config = dict(
    n_layer=14,
    d_model=512,
    n_head=8,
    n_kv_head=8,
    head_dim=64,
    d_mlp=4096,
    vocab_size=50257,
    activation='tanh_gelu',
    norm='layernorm',
    norm_place='pre',
    norm_eps=1e-06,
    positions='learned',
    qk_norm=False,
    attn_scale=0.125,
    bias='none',
    tie_embeddings=False,
    parallel_block=False,
    init='normal',
    init_std_qkv=0.0176,
    init_std_o=0.00333,
    init_std_up=0.0176,
    init_std_down=0.00118,
    optimizer='muon_variant',
    lr=0.00975,
    lr_mult_qkv=0.4,
    lr_mult_o=1.18,
    beta1=0.95,
    lr_head=0.0142,
    grad_clip=1.0,
    warmup_steps=200,
    schedule='cos',
    final_lr_fraction=0.0,
    batch_tokens=262144,
    seq_len=1024,
    doc_mask=False,
    train_tokens=1617000000,
    steps=6169,
    dataset='wikipedia_en',
)
MLP neurons of a small language model. Each row is named by its layer, matrix (down: output weights) and neuron, and shows model dimensions 256-447. Each number is 128 + 24 x the weight over its row's rms, rounded and kept within 0 to 255. Numbers have three digits each.
Before each neuron's rows, "raises" lists the tokens whose logits its output raises most directly, leaving later layers aside.

raises: "which ", "whom ", "whose ", "who ", "winner "
L8.down213:122143128134100158153157148141108144167101145125111113140094123149164148105109117091106141089082152136137122100084117103151161137168093117128133117125138088101104121127128128123118108121128167117100092091145129141099125096123120137075098133094144149164130115147089175119165121147110113116153150141132145136098111125160110119105110150143055101147149149070097070148157152109114125096120146125066165121128093104125123135132120088047182157119149105113173154138152116111159164109151089127132110079152150111134138112136143138092127087090130083126122114130118113120098147133115114094

raises: "from ", "but ", "while ", "although ", "when "
L8.down1755:141104111148131123117108147177099088109127167100089138143096130122120162114147118107131138129135108133117134066142088128118108119081148098161127137154105133104126125095147189126109127108125092181103125140169119058133111116147128157135154127091114185126101150115124134101120084161091066116131159115108088134111143096142116101110136133150103133153151140111118169121117130141120169138130168058153161085136101108106144100152168124122145124125139126171119104112132134112118177104110102151166116143099123105120110134154167137142112145125104090117125135148177111131137126128136168149

raises: "December ", "June ", "May ", "January ", "April "
L8.down3897:160130109116116130077120093136159076111084151089145151147119130144122092077127103101098095126129091163118097127119089110138107085097130130117124118138132149152138132151172142158156158117114107069120104166153085093093126144138111133079126107089066101101145133149122118155123135137170081089153140123087144126103100104185132137143131118104111148120151160097159072141145121095121122167134107099108111142160093146169120166145109169158158128172138126159121121136133136156163148085092120130142154137140110087120131070121101134113111133128146180102122100130125104102068127129119152146

raises: "to ", "as ", "way ", "with ", "in "
L8.down2933:140109091054130165134128116117114176182160110128100146093125132165138091161065131144113099106080145147152126164138114096117108130162151099168137122146099120115138083115133135087113143117142165146121135117161120117152120131136117151137123132158115147116109170106133123113136158146154127179122099129103146113133115153084127157075104151170111147128111095146106118121091112084145087159152108130104140146118116112136162100139115099122134089123116158083125143124104127167132130097117143123168167148142122138133124106169125151133142109130120120134138084108104117153142098094112110144

raises: "202", "201", "200", "during ", "since "
L8.down3211:120074131120163142149189150128119135110144148151176133165085143132163131145108136105099113144148140134089110130135125118143116146122087164143117118162121090172122119109126134138106170140136106081102151098160129136099159130167125129128161145085083126123135114058085070131137112165133091121169132158103108150136103134145154099146124096152117121117122094153136152143121105111128125108115116118103100086104150126130131106172183143129136110155087096115130145126079129133157158121140147112172125117113116091143101105154105105140110142119162094151132132079146142135130128129128143120

raises: "them ", "him ", "their ", "these ", "him"
L8.down2994:156151133145127110065134117098087076153146148103102140130162143132151141122160131128136121123108129102103103139150122105149150171122109123155093133120089146140168158123111152115163103151111110160119131102148150080179175119119125144144145164138129121117092165137116131116127138179154101131138118129126164138138132130091104117165139107160091157155146144157096107113138130157089133144108143161169117161122145167136129114131153136149145081155122161175142047112131160109126158142110161079110090130114126153147138125144148111158148117097096142134142108108090122141103123107134113101

raises: "fell ", "took ", "could ", "died", "died "
L8.down2147:111130124144110112141108140115145132141137127160123177144138156102116117123108154174126130153128125138103087128159120159162149146136163140114103110130114122144148130095158126146165153160175128127148162120117113143166165145124121063150158115092102120126157169146149132078135148133117114122140137160131087126147094116136158090143114139102154171147124164150192143142157119147158151114112124119166097181138174125152140134147175131160130153192126146145129151143127154145138115106125130160157120098155179129139167101107102093136129167113182098133143149133069155155144100150156139163

raises: "been ", "least ", "significance ", "← ", "own "
L8.down3733:117109148112164142139131107096157142111107144105091134114093126127100108128109090147124136115114118149149170097119109106163172066137160065130096098182103126112117111112089102109115139136067093135148136158106086159134109104067143186138126104147153101129161110129104123118124083111120119123126106134146132151124160123143145134119147127125092187128119095153147152140107108136124098122094116132078136134134079136119130142127138151109153120151141123150143184112156123106136145144109173133149151113132113102180135113115128157117059143102162136143155151123133104106140113157172133133

raises: "it ", "she ", "he ", "him ", "they "
L8.down2972:133103153122086165101127119179114143101117143140113109077117121086106094123151144138145115105124113105128137095109114105135121116132136115139168120138102139158167140123142151118139128125099082173153153121136099158147153127147115099098120079153121091142139082136169132136131071147109114159164145162125089184108162137131069092124155087142117153127091129133107113205131138137142102177110158123139097098163134142155137124107147128131109119141118129135135095104127151086119077157094129097135126174101125109119098094107121142141139158113106136121151116127154140123153121140123106123

raises: "himself ", "he ", "his ", "herself ", "she "
L8.down903:137143120137098139126093112185112071117110113151115117157175098158136135098157131097083115145096031115158160081123118136122114122151129101114135124129111142099144140130132110093126153108125144135131153153130126100140135130104125121128134100131109092142118131178132130068094116117103114093135154148118081138136109167105110138104140134144102158080153102135172099148096128130162118122139115130148188136166095134107122128106133082128139105108078081158146092165130111132139135161144113148117152156141087092143120116119100148117124084120141107154105137080149088173157136148156137088

raises: "|", ")===", "===", "====", "*"
L8.down148:125118128132069130137173090126104090128100105140127084106105143147109124108090110171113101155143127134125125173094115123127119134125150147085125148134122095134148110148180124125139107125087129163101129103153124130098143172133131123150135107095154125192106107092157171147126122099129137090136155104139134145108105123140129121148122145125142151086131133116166110151081130119173134139148128139134145154129125139124182087114134123136109121137205080083115121137129134149145130113143135145114140148092102107134135127136140101121135143130103119101125125137159152078090181065159157131

raises: "addition ", "fact ", "contrast ", "presence ", "poor "
L8.down992:111084140140149151168161178113111095117119145117129104138118197132133154102128096160131142144111159097151134143108098150102100168128114163120120120176106143123084094142109135132091137092132136086162109102099174116132124134150110148149107117173149149116132092128112070160106123092118138136140112123114109120118162130141139139136119177136129125118129127138123153166107159145166151108170125150145163141096163119122123122160149107122166124143150131164111158134199107123088134132104080155097115097092099153124153145136133083121135114132149139103160091157130138156122118136165097128

raises: "to ", "the ", "its ", "at ", "in "
L8.down3269:089130112097119129106158140149144124071156099129096135136165120118185138172111118130147145131152120135118122165112114124119135117150131089167156054144137151121103122151103099141071127159160137081107090119140169080152148153113159071161095119168126146106112107139135107127119147122085112096145176088173134104131117138128104139098123142126133108150109130131084118128130123080136108142112143166100153118144118091139116104086127126136145139126139116131154112115134141134154147101155139147109102147098152091108101126117104132122134117154100163139128104157140123144118137144122106138

raises: "them ", "the ", "them", "their ", "his "
L8.down2707:154167120155094089100120094120114118153129117138090118107129111111122120093164146117148135133097113167120148109136169108123135133092163126123118150101108177154093157153123091144116114144144089139118129112148146115163153126151119124131120112185126157101102101138161140130127119121103142158162128104159129153125081136110127107137124112152156156115146123134147132108155139134148128092124137122168163123140114178085134165129161118150117094114122159176120133138173095081137124114107160146108134114120145114161109080102151135098107118110108120163139142107133082143136126072099163080

raises: "199", "200", "201", "202", "197"
L8.down3955:144111111115101124140143120168096106119093136134123111098114126133166109140111109104111135100107122139081143119115121121126114161191144079119192174147158142117152144108147130102082114161105104141136116141158114102099111144132125113090170096111123104138144142115147115094128103172111137117146128201132103118113096137097134085136122128149172115138165125149122150087116088102176084111085118135132123131107144151124162120156126077147147109104096106116117099157096136130172108127129119128139119133115121126114127120146106122143111096144155111138140119132121131097105163098101137146

raises: "as ", "at ", "while ", "that ", "about "
L8.down2546:156114094124127093106126104099115112101156152129100099099159161134115106097118153175138149098112155116105167110136152106141142104121113084153082128121196154131121147183149131081111103081165135126154109107107112151096086164152127139165108151105117165138135124151085160104139085144123096148110094130124177127157179121142108141107128143155105123104184151141147166136128110102116142112159156113153091129127100079134114147119126120116132091110140160160136107135112142167172093093153089149147118105116111084105081077156130133117138118161134108124139121128155113131140114152090103149

raises: "however", "he ", "they ", "we ", "she "
L8.down1776:133121119092098135100117094147124125110119142106071097063130113162129121107129140152110145135132099139177126117134119131114088120129137141128106135147142140152138108158098114123145097120137152138124105139094127174086111102140134084119174116132115157134109097136148166147149132085155114086140143135187128131128156109134114066106089158158116102160109121142155147109103101119147130161144143138129154114117194104115131146133095117100124161127151138140122121134146135120093156147182125128112138113136111121115128068107142138115128081102075136127102103092115106164155150109113113148

raises: "such ", "which ", "together ", "here ", "whom "
L8.down501:135147169120145131078089117082145088137147071136120140081126189119134047111105129110133094145122114158149117107127147186109115141120132127111149150091090114106102138127148147118141133103096091166136124146189134110108091136082120130138106167154117123101135127174107163150157104167110155172081126152169122119136140099150141133129130175149109160118151144161122094107173135145107116092119068105097165116116112115158077145095127123099120080118165146127096128090147143141132149134154150130138193147122119126131117076153144094169134121116124095103125130169151140155144129172105104095

raises: "them ", "herself ", "it ", "she ", "times"
L8.down1124:128128146082115121128134142099076120170120137166119148174119085134125129135152135154077145149095119153091130156100099072186146141130132132128108122137136136119177105126122118105112133108136120132136142121157139103111144094080124107079152126116081143096119101130155153124129111140129127092118167167138088146143132124117148156150141131110132135101117077072130156135135151134111143120122104172152176120185109146150155113144141128131119107160107121134146102125157152096135144133113109106151103087154101113105124119125162118141121116112107103163158107154114147122162135099138120084

raises: "or ", "and ", "a ", "in ", "all "
L8.down1065:138105088129115103141104156123121163140151122123142108118112121162132131101104105142119090148120082154164116124156078095156125120128134099124174125148151150121115130144118089148127095107080131134071117100094114120118127124140105121116134159131155138146140122112125114151116094154086137089167134138111146162119134135157060101127128104134141125099123145084158121092164150107157143127142112085145148157058122113104151154106113120106169127102106101124142137086107092105163162158125121121118167135116142119131110156145131120125131121145136133102132127157156159119134108141168136111

raises: "===", "====", "=== ", "==== ", "ths "
L8.down2365:089121125134125135115160162146096105139138102139120088113134111107108131118160103135154087131141117126116153119160148139081148089134107141113183093133164159121151176168138121129085127169120143126126114119091066086107116110146151114125147143098126122136139131141121109108160147117129143141150126144152097146139111171135119127170134158100154096155115158120108143148136172129152147104133164150119137121134108116117143161144088108153154117119169150125150175140133152104140117155098172161124131154118124133115128083077139131139102088141117136173158203133179091144097132119126142107

raises: "199", "202", "November ", "October ", "January "
L8.down1656:104106097145134167118138127110144112149126132106135127132119124167132124149099131137131111197123127111057142161115109094095074133095162103107134153169183143147151102099131121123114116151175081124119135097152120111107170157168111107109161088165122077111136169098145121072109102149120171139186114122119176103106133071094077129117151153106158125198140118082091134163125110150176114105099114115143092122125073120141164102131124123120136141113130118130149147168100126088157125095145123167099132119158120132108110107150096123143126120129128143112108134139126155171075108104134145122

raises: "however", "former ", "who ", "and ", "which "
L8.down1134:103153114126159122117108048160135107122123147119146125113141122079147119069136133153100123098120154112147167114179150148118094117157087146083143151163158102100152174126114108142109120101162121165117140129134100072093125120144144150098126115098142116078153179148105126156154086123143104157129177124096151086126170155156138129108120151128144076134124126108141157113122073128106102120112112160158121130145125120100075110121083100121120127106135113152124135122150143152135145168081146170101118129119129128115149150148145129137133103131128107187142136124156111114132158135073158107

raises: "them ", "it ", "it", "these ", "them"
L8.down2869:135149122124117124120074081129112121124125136131121132123122127132101106093142119134130165127094113158141121108155128122120124151091141116127117127091120155121127172140103097130139088161147102171123112134140133120183122122119113142162120106149148122107122137127157145127111104153103119136151143118176109145122154159143162089156118134145150130120135119132167162137123139133142116096114182113182130102145106177097111184107158110122139073142146127152119118141149131136114124140134197122096145117120145115132125104093154116135110085119124139165137148116101126155163143123071108097

raises: "during ", "while ", "as ", "after ", "for "
L8.down1876:121071109096114076115149111116136113100176138107127141113119160172104141136087128129079103113156108159128132091124127120107171123049133142116140153124112120116122095122140124106112117069141136135111091111130122159120142131117124122108081150171089149165134149146153156100101091137091111136095079148097122141128144113161118134106115156116133104123111107122123119152152097119159204123147125141100099116094159091127100081131113101088125166125075137130101106080129146142114139083117141105113147081140128101118103101110129107146106134146143088131132120150141155119149118126121123130